python train.py --vocab_size=2048 --attn_scale=0.177 --tie_embeddings=true --schedule="wsd"
MLP neurons of a small language model. Each row is named by its layer, matrix (up: input weights; down: output weights) and neuron, and shows model dimensions 64-159. Each number is 200 + 20 x the weight over its row's rms, rounded and kept within 0 to 999.
After each neuron's rows, "fires on" lists the tokens most often at its 100 highest values on Wikipedia text that the model never trained on.

L6.up119,173,199,217,219,206,171,191,198,225,198,212,220,184,200,179,184,197,204,217,227,243,172,190,196,199,179,165,232,192,207,200,188,171,191,186,202,172,167,235,197,166,207,219,199,186,251,198,185,203,187,232,185,227,184,220,210,186,195,234,179,197,169,227,211,200,206,216,235,209,230,177,223,213,223,161,230,189,211,183,180,217,204,199,220,215,241,223,198,195,182,223,210,212,209,198,176
L6.down119,253,205,175,223,185,166,183,189,217,185,197,214,190,194,212,186,206,195,224,188,232,213,201,184,240,218,213,192,196,194,221,195,198,202,225,210,230,201,189,191,193,157,204,216,221,206,202,198,201,179,196,201,162,175,171,168,197,210,190,221,219,194,181,191,191,212,240,201,195,221,172,195,177,184,208,192,196,211,230,216,193,167,182,215,206,181,194,208,202,225,189,218,184,209,214,209
fires on: "ri", "d", "ro", "re", "st", "or"

L4.up44,163,183,167,234,185,199,202,242,189,216,197,213,202,232,191,195,236,208,180,189,202,208,188,202,206,201,174,193,172,211,155,210,230,195,190,187,210,183,212,203,180,229,158,159,219,183,226,184,206,174,179,211,238,190,218,219,176,209,195,181,210,169,189,163,233,191,188,219,202,210,192,184,217,208,191,227,209,206,211,219,232,211,202,258,185,223,228,175,225,209,227,196,202,182,215,198
L4.down44,192,180,223,210,182,201,181,166,189,230,192,215,209,231,216,201,181,201,243,222,227,200,204,201,160,210,211,198,199,169,178,255,206,212,174,199,194,244,151,179,198,190,204,198,173,221,203,182,198,192,225,168,216,171,214,189,198,216,231,174,161,223,236,202,232,209,182,195,214,200,203,201,209,203,189,193,197,234,216,193,209,179,189,211,232,182,177,210,183,206,187,179,214,161,200,230
fires on: " not", "d", "a", "ha", "o"

L6.up343,202,185,199,241,206,206,186,206,197,185,194,212,155,194,228,192,181,195,151,217,192,234,191,240,205,229,229,187,210,203,191,190,176,206,196,223,170,212,230,209,213,196,205,200,192,186,168,202,187,189,217,199,180,181,199,191,204,182,266,168,171,228,191,226,237,180,193,189,188,213,199,220,190,216,189,217,216,190,186,199,161,230,227,198,203,204,205,166,205,188,205,200,224,201,215,224
L6.down343,198,250,201,208,192,118,171,227,194,216,168,206,236,171,185,216,210,203,210,194,225,179,173,185,211,192,178,163,207,173,197,196,209,219,193,214,193,216,164,195,207,225,215,199,190,212,208,226,197,187,171,216,189,207,210,181,165,231,194,219,196,200,218,182,217,220,178,176,194,223,163,212,215,215,182,205,207,202,220,211,214,192,196,165,203,206,236,211,230,200,200,171,181,207,201,222
fires on: " in", " on", ".", " of"

L4.up328,194,197,206,207,175,243,187,205,221,166,215,198,236,198,191,179,200,213,175,177,203,210,225,188,226,172,176,211,211,185,230,182,171,168,203,191,219,187,195,176,211,208,220,202,224,233,206,225,170,223,171,183,211,189,187,216,150,205,189,197,180,196,217,180,239,207,184,210,178,141,208,233,198,223,198,199,186,207,236,167,214,218,207,196,173,211,144,197,201,208,194,212,199,159,173,203
L4.down328,194,195,202,179,225,190,178,229,193,178,251,221,234,203,208,179,173,188,218,217,209,194,192,203,179,208,233,194,212,203,215,170,208,197,158,180,213,175,219,190,189,186,166,196,173,202,186,198,233,195,224,220,186,187,221,237,207,221,222,215,175,150,239,187,186,205,188,193,181,170,209,189,189,235,180,206,227,185,191,175,181,221,177,169,199,189,191,221,185,217,190,205,202,204,187,217
fires on: "en", "br", "st", " tr", "re", "ro"

L6.up526,232,199,183,203,199,195,191,220,206,218,183,221,220,202,189,131,195,217,230,194,209,204,210,187,195,181,200,216,202,180,228,207,185,181,188,198,231,206,229,207,232,189,173,204,187,217,216,205,190,219,167,222,222,192,186,227,205,203,199,212,176,205,181,188,180,199,177,222,187,191,185,182,180,241,210,215,197,223,190,210,203,216,196,197,203,218,216,203,186,162,245,215,191,221,237,218
L6.down526,198,208,226,164,186,161,189,190,213,198,222,193,183,226,249,239,189,213,194,196,214,164,184,190,208,219,217,214,184,213,189,190,204,225,182,199,185,202,163,218,212,212,219,182,195,176,180,211,183,224,226,154,200,191,201,173,171,211,201,184,211,207,209,218,208,197,198,227,179,210,185,204,205,204,179,143,214,194,211,219,236,202,221,183,200,202,176,222,215,161,195,186,170,200,220,217
fires on: "ro", "tro", "lo", "o", "bu"

L4.up447,215,182,145,209,218,191,175,180,208,201,160,214,221,200,195,266,214,215,215,257,211,234,189,227,185,212,214,201,212,231,235,203,189,190,190,215,206,169,219,218,233,224,190,223,177,194,194,191,191,216,225,213,232,184,206,165,204,181,205,172,206,192,197,250,208,209,187,227,206,187,182,182,188,213,212,202,203,155,209,203,209,211,160,164,184,181,214,204,205,203,186,222,175,229,160,184
L4.down447,232,249,240,189,162,225,198,229,201,197,210,202,187,177,189,167,181,172,227,221,176,214,195,188,179,193,195,198,211,183,189,215,205,210,196,182,196,232,195,180,184,197,176,182,180,190,191,225,203,208,210,178,176,171,184,200,195,180,203,179,174,201,181,191,190,202,200,180,190,202,190,247,217,216,186,178,209,207,186,186,203,210,239,220,201,208,206,189,225,199,227,205,208,191,209,207
fires on: "re", "ce", "pt", "mate", "de"

L4.up499,166,206,214,218,194,194,184,208,242,204,212,203,216,181,189,196,216,207,198,205,204,219,187,168,225,166,187,195,189,186,176,212,186,194,204,205,196,195,179,189,177,206,226,210,196,235,203,178,208,163,152,188,186,197,235,235,220,208,181,202,216,175,202,230,204,175,207,197,176,222,222,205,245,203,210,206,170,202,185,175,206,218,191,215,195,201,194,208,220,187,230,224,207,201,179,173
L4.down499,199,172,204,166,216,181,215,167,190,220,200,159,205,229,209,210,227,207,229,199,216,193,163,201,209,177,157,173,212,234,182,183,219,186,221,197,200,209,192,214,236,197,210,184,194,202,180,223,220,230,234,190,183,206,183,184,190,194,211,202,194,198,170,234,174,192,195,225,195,205,215,190,188,201,205,213,231,201,214,197,206,191,162,169,189,164,169,180,241,198,155,193,184,176,238,198
fires on: "–", "gu", "–1", " Mc", "up", " list"

L4.up271,226,183,206,199,197,205,194,208,228,180,204,156,221,189,165,206,181,221,191,197,152,185,200,214,226,190,221,188,196,163,167,188,218,224,218,211,197,196,215,200,195,198,192,201,188,179,189,202,210,198,208,212,176,167,242,212,231,193,217,200,190,199,227,196,204,179,169,232,197,231,184,234,183,156,203,208,175,209,208,179,220,199,208,217,195,173,214,199,197,173,198,205,210,185,188,209
L4.down271,176,178,210,223,226,214,199,226,190,219,201,215,181,201,196,209,222,207,191,175,208,191,187,242,224,210,229,201,222,194,229,225,205,177,238,180,194,214,186,201,230,195,199,193,196,202,187,181,160,204,170,204,228,177,167,226,192,221,190,201,203,216,153,193,236,211,182,160,211,206,198,207,194,217,163,163,214,184,223,193,152,223,167,206,205,213,180,190,190,181,194,197,198,219,181,179
fires on: "ar", "er", "ary", "ough"

L4.up502,195,197,241,230,206,202,168,205,208,192,170,207,192,210,218,240,212,187,180,189,189,175,188,177,163,230,195,186,189,222,227,172,211,208,220,199,193,211,193,152,217,209,175,218,235,198,175,196,186,175,219,228,183,193,170,228,204,214,212,213,189,213,199,186,221,168,225,220,209,212,230,226,195,205,191,225,224,192,234,184,183,234,235,216,188,204,202,198,194,201,166,174,175,220,181,164
L4.down502,202,205,164,169,198,192,212,213,191,179,174,168,160,175,225,198,209,209,222,208,201,235,188,212,199,175,204,235,183,198,226,179,203,174,187,199,230,193,180,214,175,188,167,215,177,236,197,246,208,224,213,227,170,208,178,172,214,200,207,241,164,258,211,184,187,188,212,225,204,212,193,212,204,222,220,198,211,184,239,203,188,216,197,221,208,231,170,236,179,237,175,176,181,224,207,181
fires on: "r", "ist", "v", "ed", "-", "op"

L6.up634,175,187,214,198,194,209,182,196,215,199,205,250,172,196,209,200,225,236,202,191,223,232,240,207,227,188,217,202,193,209,206,222,181,171,162,221,218,188,209,222,230,189,191,199,204,184,188,185,183,191,182,181,199,191,194,199,197,207,203,207,177,182,193,156,198,198,240,219,187,196,222,193,219,191,194,201,187,203,181,212,217,208,127,168,197,212,202,238,197,206,190,229,209,212,215,219
L6.down634,221,225,214,184,229,205,203,192,151,209,185,205,224,202,180,194,210,183,214,208,168,236,163,184,189,204,202,178,214,204,181,210,217,205,201,206,233,168,179,193,196,206,221,198,205,196,200,196,204,207,237,192,214,219,184,208,194,257,190,200,215,183,226,236,191,235,178,205,183,220,198,210,216,227,176,200,211,184,205,209,218,215,180,182,237,208,192,176,228,207,204,203,202,164,212,173
fires on: " de", " De", "lo", "ci", "lu", "udi"

L2.up605,177,196,176,229,205,211,196,214,182,201,192,231,177,199,220,192,173,215,226,207,191,239,211,198,190,215,207,198,196,187,191,160,175,167,209,198,171,186,208,227,245,225,200,186,217,206,204,189,178,216,196,212,183,178,210,161,161,183,222,172,209,196,224,191,170,175,246,189,194,218,208,197,194,169,189,216,205,225,193,220,221,227,215,212,184,196,224,193,186,219,196,166,203,195,234,194
L2.down605,174,199,222,214,221,210,182,197,202,190,201,186,181,180,184,199,198,190,221,244,211,218,198,190,180,165,162,193,204,206,201,196,208,197,190,205,212,224,177,230,249,192,229,147,183,166,265,203,204,208,197,192,166,205,181,181,158,180,215,199,216,188,195,214,195,204,235,201,201,214,153,219,191,181,169,199,213,210,222,234,216,180,172,210,203,206,190,159,210,209,209,193,228,204,197,212
fires on: " is", " was", " at", " in", " of"

L4.up228,249,192,184,195,214,215,223,175,264,225,175,210,215,211,185,201,217,194,199,211,164,234,211,183,229,190,210,225,199,201,221,188,222,213,193,206,196,173,171,209,186,181,234,209,222,181,199,203,180,231,224,208,166,215,227,197,237,180,218,202,192,176,192,183,201,184,140,189,188,203,209,172,194,184,225,217,203,192,197,194,238,161,240,187,195,227,178,199,202,193,192,192,167,206,223,213
L4.down228,212,211,205,194,210,186,222,170,171,207,218,221,181,198,200,224,223,223,212,192,210,182,180,192,219,178,191,185,147,203,245,187,220,194,226,195,180,164,174,180,187,207,203,190,183,192,173,188,185,189,206,210,233,194,178,200,185,181,186,195,209,208,268,208,202,236,183,234,173,198,171,208,233,213,194,193,180,198,209,214,186,221,190,235,210,210,157,162,216,195,208,203,182,210,187,197
fires on: "ing", "den"

L6.up15,163,165,181,205,201,149,161,217,198,200,213,226,166,188,194,184,199,191,239,203,228,171,206,197,209,195,203,205,205,182,214,191,225,167,176,187,216,183,205,240,194,220,229,232,203,202,210,179,214,214,173,190,230,211,202,174,206,187,223,219,208,148,174,206,244,193,235,213,226,208,166,194,197,180,192,203,206,166,208,180,194,164,187,186,198,176,204,204,195,208,184,231,200,201,211,227
L6.down15,225,199,241,162,210,188,223,208,228,227,237,166,189,168,243,206,219,176,210,210,196,167,187,234,152,214,186,228,225,224,219,231,167,192,192,176,193,234,185,185,209,201,199,203,193,185,198,218,182,184,202,178,200,171,197,196,170,193,191,183,191,198,171,186,195,183,192,181,196,214,198,216,209,194,208,205,217,192,206,213,217,193,185,188,156,207,228,182,235,201,177,188,219,201,219,183
fires on: "k", "re", "g", "d", "il", "tch"

L6.up415,172,225,193,206,191,223,180,197,205,212,181,160,230,194,207,190,184,188,234,198,197,199,168,223,213,175,185,194,216,200,180,194,196,196,209,223,227,209,221,179,191,223,177,216,186,184,213,203,171,201,199,207,215,191,228,224,228,205,201,204,208,172,202,190,225,186,212,202,208,219,201,194,187,216,223,188,188,169,248,177,169,178,205,233,187,182,191,185,204,224,206,181,205,185,183,209
L6.down415,196,176,197,205,187,205,223,224,178,210,179,204,218,179,167,210,166,194,186,193,212,194,237,184,186,181,229,169,229,229,238,195,221,206,194,211,198,160,200,193,219,186,207,169,213,213,212,209,209,211,202,216,215,205,174,199,207,204,168,241,194,234,221,204,222,191,218,180,216,204,158,183,208,180,226,224,204,208,170,202,216,208,211,222,206,223,187,223,156,224,192,232,204,236,179,186
fires on: "e", "us", "m", "is", "er", "ar"

L2.up568,198,205,172,229,182,169,220,161,188,162,235,235,205,206,150,194,201,206,189,195,210,169,194,189,205,224,190,194,211,192,239,224,171,213,202,217,192,195,178,210,164,177,183,212,218,208,176,185,207,213,187,226,188,219,219,202,232,213,233,159,191,243,183,193,206,212,191,188,224,202,193,179,233,187,197,216,206,203,225,198,218,231,205,207,230,181,219,204,199,193,167,196,225,194,212,234
L2.down568,227,210,203,179,232,211,211,227,201,235,225,204,202,212,212,214,208,181,203,210,187,196,197,227,205,202,187,219,202,190,159,180,164,198,208,209,235,188,225,183,185,218,236,214,197,215,227,179,175,162,185,193,176,191,202,190,169,219,194,198,224,164,192,191,209,186,225,225,164,182,214,195,174,181,204,236,237,202,200,212,173,186,224,211,179,213,189,180,208,183,214,230,213,216,170,178
fires on: "'", ")", ".", "]", "age"

L2.up551,200,170,200,177,202,181,185,173,241,150,193,161,207,217,191,202,198,209,169,185,174,179,213,175,192,195,206,181,186,216,230,225,192,213,249,208,203,207,208,187,211,203,187,201,199,181,210,191,211,208,183,216,194,204,197,188,216,205,239,241,202,186,203,235,203,205,188,218,216,171,220,207,169,197,201,214,199,185,219,175,215,211,223,160,217,192,225,206,201,203,198,201,179,225,185,186
L2.down551,199,151,228,158,190,183,185,176,237,174,190,196,189,209,202,200,195,198,204,217,176,182,183,166,195,209,183,187,153,215,213,243,206,208,224,188,188,223,232,190,226,232,219,186,209,222,220,198,211,206,140,202,198,201,182,211,193,233,243,194,195,208,212,209,198,193,189,232,194,196,200,195,153,195,238,213,205,220,202,195,232,230,206,191,203,198,235,178,200,192,190,191,219,229,203,206
fires on: "r"

L2.up591,226,186,173,172,227,180,196,172,214,194,224,215,164,194,162,161,193,175,214,232,199,200,188,223,195,201,212,218,172,247,214,184,194,182,207,217,206,203,202,168,172,226,186,193,172,183,165,195,223,220,208,192,172,210,196,238,217,216,213,210,190,238,205,214,179,224,219,189,194,235,165,169,203,219,202,195,235,196,201,190,180,169,191,217,203,190,206,182,188,182,179,183,203,205,199,229
L2.down591,186,226,210,219,177,212,201,199,189,185,189,185,239,193,227,235,204,222,188,173,199,197,227,189,198,196,192,210,212,145,179,223,203,202,191,176,214,207,213,250,228,190,202,204,220,216,229,223,184,196,180,213,212,184,208,173,204,186,177,186,203,190,215,188,219,178,189,184,194,183,223,229,173,182,239,219,176,211,198,200,216,213,208,184,204,226,164,216,216,229,213,241,214,176,182,175
fires on: ",", " as", "ll", " —", " /", "′"

L6.up19,187,232,179,253,187,154,234,173,171,209,179,189,193,196,222,205,205,209,189,216,216,201,201,192,184,214,210,168,213,187,181,191,177,200,230,240,197,205,189,202,199,223,207,203,230,201,183,184,174,193,197,154,224,195,205,201,226,218,199,209,178,225,187,190,206,179,152,209,218,238,218,188,170,212,204,190,184,222,223,191,215,183,217,218,201,210,230,214,239,208,183,213,197,199,174,196
L6.down19,240,241,196,187,210,182,221,220,221,218,230,212,176,219,163,216,174,210,179,159,218,168,230,210,166,194,176,201,179,225,198,229,223,167,201,186,206,183,235,188,203,187,145,230,199,179,236,180,209,197,205,235,183,217,224,172,180,227,196,211,182,162,196,201,198,153,209,167,195,188,223,176,210,217,246,200,201,194,207,213,177,208,186,212,204,209,181,215,186,201,203,186,189,219,169,243
fires on: "and", "at", "it", "ur", "al", "up"

L2.up19,211,214,189,208,221,218,206,235,195,207,178,203,215,182,174,202,215,197,200,165,199,213,192,170,219,205,180,212,204,203,223,211,171,216,198,218,177,180,202,224,227,197,215,177,203,194,193,205,191,213,224,232,158,172,164,212,210,212,210,214,175,210,183,194,164,174,146,205,202,200,184,205,223,206,176,200,146,224,232,202,178,218,240,220,182,217,220,201,188,216,217,208,225,207,227,215
L2.down19,209,246,228,181,231,194,234,187,220,207,204,199,180,202,227,218,176,198,207,186,190,175,211,186,174,233,218,187,217,211,175,194,165,165,177,182,195,226,203,222,195,190,165,205,180,200,211,192,222,188,214,193,222,194,185,193,220,178,198,245,183,179,213,218,215,195,195,201,206,192,178,232,191,223,192,178,232,174,173,207,209,219,178,190,242,191,133,197,198,195,188,184,223,196,203,212
fires on: " co", " he", ":", " Ho", " He"

L6.up487,191,189,191,186,164,245,204,196,211,199,193,221,228,189,217,187,186,208,235,201,178,211,213,210,183,189,203,200,184,217,208,215,166,204,179,190,190,174,205,210,232,180,163,226,236,190,197,229,208,198,208,176,214,212,175,209,182,219,247,204,188,190,203,166,200,182,192,200,202,175,173,182,183,241,212,206,228,156,170,165,211,200,188,165,227,206,214,172,210,228,234,185,231,217,201,215
L6.down487,225,189,186,160,193,201,224,161,220,228,187,228,208,183,197,211,201,187,198,197,200,185,200,180,187,212,212,230,206,207,198,228,232,230,201,195,239,222,203,186,212,199,179,153,195,230,168,182,227,173,203,204,195,183,211,190,186,226,202,191,216,216,173,200,202,155,197,154,194,200,192,190,208,172,167,180,201,208,209,190,217,201,210,229,217,195,209,208,201,190,213,209,181,214,249,188
fires on: "t", "ro", "c", "ed", "o", "led"

L4.up475,176,237,186,201,208,193,201,219,198,192,203,205,237,180,195,207,226,209,212,211,200,202,241,141,196,170,197,183,214,174,205,178,203,186,217,208,189,211,177,220,221,214,211,184,164,209,210,224,177,187,194,203,213,196,204,194,184,206,223,204,211,207,218,157,187,224,214,175,213,197,187,183,240,244,253,209,194,213,180,195,214,190,178,174,190,192,183,167,192,223,218,186,227,207,189,248
L4.down475,192,225,226,186,222,205,248,189,199,167,196,205,231,198,167,219,237,212,207,202,228,181,203,201,201,206,221,221,205,175,169,231,206,193,166,151,194,165,192,204,195,189,188,168,193,201,225,210,186,221,220,180,202,176,243,201,186,226,196,175,156,146,185,172,204,175,183,197,237,193,227,197,201,195,150,203,181,210,207,214,164,192,212,199,181,183,199,191,180,176,187,181,198,208,193,228
fires on: "ly", "hi", "u", "o", "c", "par"

L2.up71,189,207,189,207,211,171,171,199,191,179,178,200,155,189,211,196,203,171,195,227,178,214,220,186,220,177,210,217,180,165,183,203,166,176,196,214,186,185,187,181,226,184,219,206,192,187,208,193,171,224,197,237,193,168,210,183,183,237,173,199,181,176,222,199,184,199,191,211,236,180,201,189,192,194,205,233,237,179,205,236,197,229,243,258,207,224,225,179,182,189,211,194,222,180,199,198
L2.down71,183,244,190,218,171,181,183,233,188,214,181,181,147,178,194,201,215,180,214,194,201,195,186,204,175,180,227,204,182,184,195,196,201,210,187,187,169,188,239,171,195,195,178,203,203,196,212,222,213,219,226,194,200,193,201,226,204,231,209,209,151,209,207,193,200,205,200,177,183,200,192,214,187,179,168,215,245,223,189,224,164,232,234,193,195,215,201,188,184,178,188,192,195,204,222,222
fires on: " is", " =", " was", "i", " its", " ("

L6.up308,183,227,190,220,199,232,200,177,227,187,203,187,232,189,185,236,211,177,201,210,186,169,241,183,201,201,200,180,166,189,194,216,218,186,189,198,187,199,226,151,198,228,232,189,175,208,214,197,204,208,235,197,210,190,206,206,220,199,185,215,193,178,197,188,210,218,156,202,217,193,237,201,206,220,219,218,195,204,189,225,214,192,214,143,243,173,188,186,167,191,208,186,201,189,200,198
L6.down308,180,170,207,208,196,139,202,175,200,197,231,188,198,214,204,200,202,232,203,217,207,204,189,195,207,222,199,200,213,202,214,215,175,168,205,176,205,204,221,177,258,211,206,187,197,176,203,191,176,187,193,220,191,153,217,189,196,159,229,192,210,200,175,215,184,207,226,203,215,205,198,183,186,230,231,168,216,205,191,203,229,205,193,229,161,207,217,200,173,202,176,179,196,188,228,196
fires on: "ci", "im", "7", "q", "di"

L2.up306,239,165,161,184,193,188,191,162,196,186,199,253,235,176,175,222,211,209,200,257,206,178,223,215,194,213,242,222,218,239,208,225,199,198,225,174,211,184,225,181,193,175,183,188,211,215,198,183,188,207,177,217,164,176,201,159,185,192,207,185,214,209,229,202,212,199,194,200,231,204,203,148,215,208,179,211,226,212,225,226,207,210,175,183,175,191,214,218,234,191,211,203,204,211,184,227
L2.down306,213,215,223,197,188,238,217,250,193,176,198,203,226,208,201,219,190,161,211,166,218,164,200,238,178,167,199,193,175,192,223,222,204,210,214,203,205,227,197,243,175,196,213,196,212,189,210,217,202,189,178,206,212,217,175,206,184,200,193,193,219,212,186,161,193,177,170,181,193,164,210,206,215,229,186,199,214,223,178,198,193,216,184,195,190,187,197,157,190,193,215,165,191,188,186,190
fires on: ")", " name", "),", "]", " w", " named"

L2.up362,208,231,193,196,173,232,207,195,204,205,190,209,199,201,189,192,174,207,168,172,151,216,181,163,196,222,200,205,185,225,180,193,174,202,200,216,209,179,212,199,179,228,213,221,206,213,189,207,186,199,236,198,201,199,181,221,190,179,229,198,171,212,230,181,204,237,187,229,210,216,190,223,168,157,170,229,218,199,186,186,166,199,220,213,178,183,184,165,196,195,207,197,214,210,171,238
L2.down362,218,206,209,190,232,222,209,199,194,198,170,198,182,137,184,199,211,212,207,210,179,221,204,201,262,186,192,175,180,182,196,192,221,199,191,192,163,249,218,221,196,188,186,189,187,211,228,209,206,210,214,194,185,204,203,194,177,213,184,220,219,211,195,216,209,202,217,208,203,211,196,194,181,159,182,180,195,147,208,222,235,168,236,243,207,215,206,205,191,205,181,206,217,215,197,240
fires on: " at", " join", " con", " hold", " represent", "ville"

L4.up293,203,216,186,213,205,189,165,201,209,189,158,196,176,209,209,222,185,219,221,211,196,223,181,193,174,200,203,248,195,195,211,173,195,177,192,197,204,206,201,210,205,222,182,190,201,222,213,208,194,233,183,176,231,208,222,212,227,175,233,210,203,206,201,210,159,220,198,196,215,202,199,221,219,224,203,187,190,214,157,199,200,200,174,219,187,186,242,197,218,222,170,145,226,199,164,193
L4.down293,183,246,185,171,204,194,170,203,183,205,212,221,189,212,202,227,199,180,170,173,210,238,220,185,240,192,231,220,216,197,233,202,191,226,174,199,211,188,210,212,230,194,187,239,226,193,177,181,190,198,178,211,174,203,214,216,214,201,201,240,189,173,225,198,184,181,204,206,180,204,216,194,191,222,187,206,171,192,183,216,158,160,207,195,193,230,184,225,183,191,171,183,184,198,222,190
fires on: "x", "u", "w", "i", "V", "o"

L4.up283,205,172,206,201,193,195,207,195,192,155,184,234,205,201,221,185,217,152,216,180,183,195,216,217,186,219,222,219,186,227,210,175,193,189,181,189,198,176,221,166,181,203,181,215,182,209,185,184,175,233,190,205,204,189,222,198,177,215,185,204,153,194,182,201,205,182,207,215,218,213,190,172,222,190,193,217,195,146,197,251,217,201,208,171,212,186,234,193,195,195,215,213,221,176,215,202
L4.down283,185,201,201,192,206,219,207,222,162,190,242,170,190,182,226,206,223,200,190,202,181,213,178,196,225,208,177,224,201,199,192,235,205,187,197,234,209,209,209,256,197,210,238,214,235,182,175,179,182,139,198,201,175,169,203,189,182,226,203,196,241,226,234,180,193,207,232,211,196,184,215,181,225,175,208,221,210,189,196,179,192,187,204,187,166,219,182,221,187,167,159,184,188,203,205,207
fires on: "ka", "les", "one", "ta", "wa", "lo"

L2.up419,225,157,207,170,197,190,236,209,215,180,175,231,214,205,173,210,212,191,204,203,210,196,189,218,217,173,210,200,221,224,241,194,201,182,191,204,175,188,215,168,201,209,236,167,163,180,215,260,212,222,208,186,212,204,194,203,214,201,189,169,191,180,203,217,179,194,222,211,188,222,182,178,169,186,223,207,232,219,178,204,184,170,191,200,242,201,171,199,205,167,192,185,188,211,223,194
L2.down419,206,225,177,207,228,214,200,188,235,191,194,191,241,232,188,212,212,208,224,221,192,173,186,230,218,171,252,217,189,196,194,197,221,162,201,200,223,188,201,219,193,240,227,176,206,205,179,218,198,186,234,190,181,193,198,211,179,209,238,177,189,197,178,190,204,192,193,231,167,217,235,194,164,159,232,186,223,212,164,194,181,196,210,208,218,229,185,199,214,195,222,173,201,234,194,171
fires on: " S", " Ar", " Com", " G", " Vi", " Si"

L4.up233,206,215,210,203,190,196,178,197,237,193,196,207,217,243,192,161,197,173,197,182,188,206,161,189,207,213,180,188,193,216,182,203,236,194,180,195,199,217,186,196,195,186,207,203,215,215,175,185,230,178,172,251,205,179,190,158,193,215,214,157,228,208,197,186,221,202,198,210,232,205,207,244,216,192,237,182,218,197,204,205,195,213,188,196,221,179,171,188,195,189,214,222,220,202,226,217
L4.down233,206,219,188,189,186,241,236,212,193,213,174,189,210,219,238,201,214,236,214,197,196,193,199,211,220,213,182,205,188,180,217,192,218,198,221,208,209,202,218,198,225,199,206,180,183,236,184,173,198,243,223,182,196,229,222,180,188,198,224,214,178,197,192,219,207,222,180,194,183,203,195,172,185,191,194,178,153,205,200,210,163,206,214,201,183,215,200,162,208,218,210,223,203,243,190,206
fires on: "ro", "re", "o", "ab", "ar", "qui"

L2.up82,209,182,179,186,222,226,223,181,210,193,199,205,216,196,181,214,216,192,175,207,188,187,231,187,171,204,190,196,195,215,221,209,179,200,207,222,229,188,204,216,211,194,169,186,249,229,205,211,183,208,186,181,176,175,202,199,209,163,228,176,170,206,188,151,181,187,186,176,195,160,232,187,191,163,210,198,191,208,222,201,251,211,201,190,202,229,180,218,192,206,222,225,197,203,224,203
L2.down82,197,192,214,182,230,237,213,215,192,196,178,245,195,205,208,171,224,212,207,157,188,218,181,178,178,193,201,191,226,197,195,202,212,202,187,197,206,223,189,175,220,207,254,212,172,148,181,201,174,216,188,193,175,185,237,195,179,207,217,211,224,183,207,196,209,234,233,198,161,194,218,190,192,186,212,222,198,208,224,166,143,225,220,175,201,225,222,186,223,190,182,208,208,194,161,200
fires on: "ly", "ing", "ch", "style", "ic"

L2.up389,202,206,219,198,249,201,215,227,223,192,192,210,247,251,179,160,229,205,182,183,228,195,174,213,217,212,219,199,169,202,193,207,206,196,209,212,195,209,181,205,197,192,232,166,203,195,219,166,207,213,190,207,210,185,217,231,156,209,237,202,208,211,201,232,219,245,188,173,224,217,195,223,200,180,185,201,205,189,142,196,192,215,201,229,216,218,187,210,202,197,206,215,233,189,186,201
L2.down389,184,184,232,209,222,222,201,223,208,194,173,180,207,187,206,174,193,176,186,185,184,225,200,183,188,199,190,209,212,171,185,179,189,201,178,224,194,230,220,212,212,190,173,179,201,200,197,224,214,169,228,197,215,196,227,202,229,197,183,237,214,156,222,171,191,223,225,186,234,160,203,185,216,209,161,196,229,194,246,187,199,170,196,184,211,163,175,185,191,182,197,199,183,203,176,217
fires on: "son", "an", "on", "ia", "ian", " as"

L4.up544,232,180,220,238,210,183,189,157,213,201,198,189,191,209,217,166,217,214,207,179,188,172,188,163,208,221,173,209,195,189,201,141,186,187,219,189,174,215,195,186,211,207,187,212,192,188,181,179,194,161,226,200,198,236,202,191,181,209,212,246,191,205,149,191,204,215,215,200,201,213,205,230,180,264,166,236,180,209,196,226,187,200,198,189,201,218,171,221,182,213,209,212,203,173,220,214
L4.down544,217,216,216,193,233,186,188,228,214,178,191,186,185,221,206,191,181,173,177,213,199,198,182,227,204,218,196,222,190,194,200,203,210,196,178,208,184,183,207,202,207,195,233,179,214,186,177,226,198,203,180,206,213,190,218,158,207,180,212,206,189,225,197,220,200,194,141,197,174,233,237,161,202,174,214,225,190,163,211,210,190,204,202,221,188,214,198,153,226,184,214,210,142,219,199,217
fires on: " |", "os", "al", " ex", ":"